config = dict(
    n_layer=11,
    n_kv_head=8,
    head_dim=32,
    d_mlp=1024,
    vocab_size=2048,
    bias='all',
    tie_embeddings=True,
    init_std_qkv=0.0276,
    init_std_o=0.00589,
    init_std_up=0.0276,
    init_std_down=0.00295,
    lr=0.000448,
    warmup_steps=492,
    schedule='wsd',
    train_tokens=333200000,
)
MLP neurons of a small language model. Each row is named by its layer, matrix (up: input weights; down: output weights) and neuron, and shows model dimensions 64-255. Each number is 128 + 32 x the weight over its row's rms, rounded and kept within 0 to 255. Numbers have three digits each.
Before each neuron's rows, "fires on" lists the tokens most often at its 100 highest values on Wikipedia text that the model never trained on.

fires on: " b", " g", "b", " G", "ab"
L6.up432:142124104111191138122095128093135086138072172073106118108142138073168125100164088119127134116173083135177102149141160157145142121138089185185168130149090198124103126191070098137092079082091131111156194090104163087116099109120156156131195111233134113107120145109145104096117145117150132088115090089080089090105162175091110169138119117155124123106121130124143204170120187114166140179095203148116129122125138170107123130154114112096153082129173125223109111164136152124103116145132092081109095115145139115113161123067163142110116153176147123108053136111138151108143134085095128125
L6.down432:136097123163128125124227166178069127087125122093114056136090107110120138140095120132145136181104032181116116128094143188127076127123158075127080123158102122111184174097138124125101146145090117118076070172148085152124108090069068150170110082138130162211093094093105120148128156106126100147119144128163119146101104102130166145119196137106179100140123153119179103139115137165133062095150097173139114098076113136134109135080182131105122110178139109056153154150119130087105111118192120167108122136152165124141069150122161097098147173097139143101158152163102189155131127117107153095

fires on: " l", " n", " N", " d", " v"
L8.up386:130053079112085113153085070082173098142119141122155114097104086163131131168151079141138090143125044086049152102157147105139149122121132107116157109148130141091064168102075147107069144093106156107166118118134175107048166125167109129134126076131106120133158140119160074113101105178168130130132124195113075135085143121048186174115115131177049163154068147140165175121168154171188143133132123093082118108172217141122137113108136153117107104102126141137098122131113128118080162127115139103103102204127156100124112139139142129118153152177143165160091104119150109076086131135161127115
L8.down386:112162141160093187158211194200085139119116126155119122120114166133119140102119171114162160119089142110146108128158143167131082158117097121155148151111118079099154121107121110167099129104150092110096115137100082122108073129105079074107101117142146079132069153132110079113118120155057086161146078132164147110088134165145134140119125100126139147113010080122169108106106151108213137194118116143163148135109094118153190146166138115150136126123078127105173089152000148077150085138221165187181173052174115099129120138172112118141119117135148153162119114141143131151099110130130115097

fires on: " g", ",", " G", " b"
L8.up829:155168169131124150150080145098113098153123097115050149166114103105222184098212173157151101100142110086132123051131132113159117119170122128164131122218094128172111164078093153118127117113134189141164125090133153071166106156118120104099136102139104127139134172151141089125120145109175136143136122149149102122111170088108113141138124111138116180099125135107099133094088098075110164096090126093061113161122110075150143171139109154111101164129171160161134154176124115074092146136122139120156140143116095091163193138126128117057118145178104131098105110103139150129110135127105101167
L8.down829:101101122127112175115098093100140125124100099134109185115070119114108144140159143130064111166184146138070130132176143122131184143152120116122079070137127153121161173120175123185083149136096173132105137147178107118149115123106067129118155102168127104179206037130186113157142121117183113166110121165109070138103125116168156138107170069110129096104094163095116084116111126179165148101162116115119130127134116112108144148136127098109140141154141101132148160077017129124073130106230149151103100096150110182121186149132120114114133145138146128121125122157061175151130037080104118166

fires on: "he", "e", "ae", "ent"
L2.up193:091193126134143140123087145155167077119143095155171124143091115129080146137146090188148153152071193165096167101119160187229137131129127180100158103157082169145075069134107128140119150124114134145105179138176115158092138203140079141109078076104176102117143104069142079184103101151101137111130039102128087133102178126113139142156174108141166122150123102137103140078083078132136132190130098113112120132177087158140150057162099100102126166098120143127175196087111082141148135109101123119117163095153186129084106148095169176154150128150106110171129147102134120139150151087150108118
L2.down193:136069162151149152143184108145074127140092171130115085113145110122123119085096137097101159179162193151194111109091088167053120070133118109105093123156096129142098076108112136167186125189131134132142155147104196129160131128178158133113135138108129123099145156141153168091195133156168094181151139123150140103112152129145144084147183064114079126149123174107124129158145137147085176130139120128089141114077102177098145124128122162150103087146091128099085104165092080120120106106101160122109165094102135115047119099173114031087114149130162161160170179166135134122118128136059123183

fires on: "ig", " n", " N", "it", "lement"
L8.up962:192071140167125141089146081154158170083143080152167113146069154187135128129087131155134156157181109069097096101057116093115107125160061177138101131172133164155092180195108127118117152159133163138108115093132152131130134142141110090157121146125085157095149144129199130108113092079123086161167119135133159112074132098074165125073086135194122115096114090116152157153151125150128110148089136122047146165121148100116119111130146170132122094081172124148109078069122125090122125150097079071129136140137210093082135134159161175135148097160125154152134126130162122141113173150171129121
L8.down962:071134114115149134181146144116088121102139175095178074131098137093102139125127109141130171133063127174157102127143139138143136159140110141139152137125143094110113125125169102151073077116118129119094107177105142137167085102115141169073134131089090107103062141107162196135121106113138110109158143129101188074076138124169123165229120148152178106103134124126117120141174127107193122191149087161150136126158145109164170121132111085163143132082086140134096160188173137156104186140000120133136138123099124144093157132129098129154163122096123136111144118207147081132057058070064161131

fires on: "um", "e", "as", "he", "an"
L2.up745:099157074174183192111168125113173086136115140103104075101198130085099073121142121125107107142103076135169115166129136145230192139124133106108131134132091149133088085130094144167156173089119153169091174163151148169128114171127087135163149097155159105093137172100108084090086148152147108090142150115078115074159129099149058133110125063155137115079120144084144113116107112134131070115198096111123083109154088129128098150135084083139105129105088076112153174109094129124152116127138151149124139130147120132130150143108162105126105159107149099165197193161111163114073140076132085140
L2.down745:093188156126152128145100111126115135137111144131084101136104137155138188077158148171081110125138164144124105128136137150141075118110141060143089096162157118076107147102155112119155070101085124118122121168067167198056148098158178188086107169110128100186174131127133143125110163100170132160100100114161113100126124124161116088178105068111171114162081177130121156164205116152052085179107135188104086107087115155079120084135084131093164121083124077169081096168152127048096055151055126106178154092103103125149060155139132105061152144162122150138175106163157167137135105133090062118

fires on: " National", "ation", "ural", "th", "ity", "al"
L6.up321:190136102168146117085070115105125115124130118135098191174124167136078121125160155157113123108136150086152137130146157075117158106132144109122105081209100195094116146093117147171094156107141065175148173069077114182153100147141144180148152106161118114121104173121129105137050087148131110137140195084070111098077141118156145137186100104105135088201091093139135138124190087132128143194166129108168139112117110052089119141173087123125085143101109163097106057173142137082107198212106110140103173158121136117161138116159184081060152148128112160133078106133177128138068080117164182113
L6.down321:143151096176127150156106128150124088121188139086150089140062165148203171166076156096168132151090105145106107091134093075134102123135183111134086152109178168191082107138084136078104121146142119136135159133131137156120145141089108074157106187118091104126145135111178149058081109159118141088152155113128084140134190089109068092120141048134153102174137142124181073082148128191120187093119158118155073151118101166151157120173146167187140086204135094062121064136072141112182116137171156124199120159132079134115114088122159126144100119080123156189165149114122097142040139087090125149

fires on: " n", "n", "1", ",", " "
L7.up169:139092150126143113170161102051133086190051136136132120123131093155159077100114119152166148100108162143128132140113087157144196115116117122173116097187088137081130171157093070141177136120143110125130173073145146162211148146117114147177145096136160140139158135142120146128139131108133099089135093126163139160119154116168097140154099099165070070170129158137114120159074123058146113144145130074071083140134139155132063154119170076192102104160103128124141116084160120166153122099084119111166141100124166047113126114105130127141105119133149156114103074080133158084129137107154098181
L7.down169:124115118092116137144151136095104115158094154163185136117124117138110105130218069116211158162129140110068162098135156090140139102094131109104129066153125088154153074131117118072123100151195120145080115159086166182096133102153047077093113110061133155083162122112128079173186164095165132133150122196097145176154119093072187131156111095186131134153109180172086087164197124119146147088094084132121122158100100132094140104159111114114110153123130060162147150130095104107039136176151179172136130116156155134148158169106150113117133124147138040128123138110102124109144146122191117166

fires on: "amp", "ie", "est", "ue", "ward", "ist"
L6.up276:158093114066102120157117137111121188121103141049131176123122153098131125102150073143145108065094143083126150137135166162133162119128063113127168093096153111093124107111097138118165140132069130148139069148115088172115104116111111195133114095143145180139187193088170104103135115121167063186113093125138122153158100191187133138102120140090092158105150208134145091193160112145147162134179106115137185216108140098096113134140148150142108129167168136124133109136159130140158104107092089093111120111104123179133147095116119149071162168137074109204140099085142187174139114132169165144
L6.down276:138076153052139191165123102139140031190100086127141099155168103151108159130110132188174127144175122115144153079157146139167158161103139167163146131155183138140112118144060105142096187144139115133142139116099134128156076134138104139052141111104121118104148089138096101178075101130100122083105110105129184125142069137115171213172117118127128110096141137112137136104124135103143151132070132119100133170120103191121135140122127159137137126157096121180201081073067128113082154136193208098165148128107088105126164074094132174149133134203131102102129159171139113114084105098163118139

fires on: " he", " who", " later", " then", " and", "\n"
L7.up535:111130163118146094072155120098085145131114097151132132110144105129158086113131176119162159124069109107098096125110136148158100052111145179136181172055142142129125120087100188048159125083146129171126162050088131145147104091148149079160174072088148119098147090175132126117114168174084163135137115079102097123110158072169154127164100140098111180133121132074119136115103082034117068143177188124134097099147137113104122057130145109091133159089142111154110121093158119135123160186113078119115151137080142103147146135158157197098112118164137163111102102136184162154109179171206119154
L7.down535:083144143139105164121056136115079130098132103104125123137090120115110150119119195138120033149096171186133118128124111146189166129085132154197094143164110101110091142111100117102137045142149133109142159156099165145112150199052134110118119069118142086109117125091133144108170166108160133085159132178120143157091094096140145100178135146134169132135062046173138154077103108157151125156135111120162142164119128165121178097109115100161109162194181110076086146138147188130113104185169087161135166131166141125063130187154110175114142142110114124095127136093109115100115090173115144100

fires on: "at", "ac", " on", "it", "ot", "ig"
L8.up254:196123175150194049145105163130186165106128151149123136153132162137111147147132222099201168103087108115160131149072142140112089111122105141144198075100126124158119148170154172128126163129120137113091116126099151158105128181159113130112163162125130147111158093152082133123103139101063166151154085110110112092141191131081137135115126118130122169115129128053187143138165149125137153119082175128099142132122154109107063176135092153160125064078152145139093094060128157157165143105107092156157082084133147147089196129186148156128161116144107076102137106106168113086093138122120100141
L8.down254:062150165139152101204157106130078151091082180166152112123147091159124162130153155127106145177110147121150093143160137092161097121120103121127122156163135118132159105131121100092109168140120085102131079075102132088113107113086117168102091124088144169120128083144168160130153088162190161109120132112130144150153112095136126206210107136152157110174110082142096135107088167080126109124097167152098126152133110162150199125034115125088157162159136112131094157119218101128118136115013113158132130130112065147154075124070061086094131158144106147095151124161119102094163112144165117130

fires on: " and", "t", "ut", "at"
L2.up1019:150064080156119149103070115128081117115145062096094125129123073158126115122115078115120100136141187128124188078155117102163105154144197132145071110152152137138111110201063128153165145041119142115137102147182101123099101086157143139103088161177185095100102086096156135129166147100148074167125148104144116191158133137111130157095149133127085117162106131104151228149058148139098136123167124161156092157150109183117153131140132161138106134058139188152123096077108075127141051118109110173153116126186158092106123143132113143107177136115130123216108212058121101134126137182078088112
L2.down1019:124192151172128131104093098090133146051093115085094106138134085140121140073126146111188111137081138086128108124105128152120125111074099164115136193177104131166153099093131070188145157154168125136065126142117119165147121112082154135083105083134118149096132092136122121128146162124154124127137147177060106120067132132111113114219114158077088149096066111062114121093135184114107138193100100135107146107125184105134115143172136088187082152113191157144167120144143178154142117134092100106164173194149093163145187145111110146118169138149115106089115146164115156144195143145188168190

fires on: " II", "u", "f", "I", " mod", "eb"
L7.up246:116084173099102183121157129164125127165149079107120136115107170107146089161130145149091083129145144124138162063169172127111092091167184121132115139122119172119139182176137117088122126135092178097145130110079156097144115160195129113192102206028152153071194084080101121111144122136142110111102124105169103097110090128142194129129190048137122143124153044144138190070133132139094130105104139150104164141137152101094095164142105103090139131118168150105138115061122150087142146182104149142145187135091171118147197131113137131164069187112099135138136163099176096120134104088097091175
L7.down246:081100105156159147119125105147107139132128089135111107111197118146176074117100155120112148095134105169150122084115144116134164181111119075153083124123140094079129184160170089110169138104090114079097153097162096105084133187168119165142129137073116102118155167165139095069121118137086109127189083033173168060075138140155134152078118116119136143136060144219134043143121140142128136123109128097094178129103135116147110067081075154165135147166129106141081103110076139151116073133131143143154120113185157091158094158086128137103140101125178118230137200169190096126131116125131120098

fires on: "art", "est", "ist", "ig"
L7.up552:100152182105138132173111150137189143125129102135155170155134137098104130134139089156154106108105152069181143145092188112141154149161096100115150093117103126154114085176164120049164115185136152046106100149133134133128196189060142197137120138087108143128155168158190103108096140106151139127121078116085134160117071164110147117067111142116141106120150185124159137123180144162119187123120108089123172131146153149063078160104108086182132139133130158142171108104144162108134111095106111123131109079064113119187070141155075152132083087209150155182170087094115151099105136131134134163
L7.down552:140116148090092112097100167109096204125172129103128119162150105134135191148105163071140144124109116121165160108139184190124176180132052146101160092124175123198086081111127151152070167106149178103079129114144129107180120136135140095120109184124116162103098136156067110114124075140186100166155129126160184143107074145124101136138093202145116131079182087115155108080134089131180152189159093113153131144136110160104123077153175150128131129128091203147156176136147158166064120153078096079144130099091071128103065153161082149078152091076152107068097138107115136124189135115127097096

fires on: ",", " Sy", "y", "w", "1"
L6.up558:137146178108138113161128083108121115099063100108202121121154107089137146156112128179124146109193162128055128135095097140138166152119038070146081117176108144125094129150144176101172091147119089147092125133147145130162092097098113151145103145151081140137148182122174107071110207111119088177137146178136161121127181161150103116130092102144113139087204135098075144075123101122121137073189130091133111192152120117148112109129173065141080113168102143155097188147153051111097169119107164202139203120148155138170113121157091087083138145157123158121150101148185148114097133144076157153
L6.down558:110086128070122110148114137131108089179093132144169112171181178036147140114187115103132153125100192157149135111121148135172173153119142126098180110158129065113140123101117146163135154103118168057133123153092149126136137142124163129125139137111104084149135165090098157155144136152163145080127140102170092115115138111051167093147086081161125165106156140136098150168158164171126187035117148158083101157072148129103117161123076122077081171120057137194133089083175089127091090167105098207092149112090113158116137122158095148104148160147092139129123104179127082100134109133115132154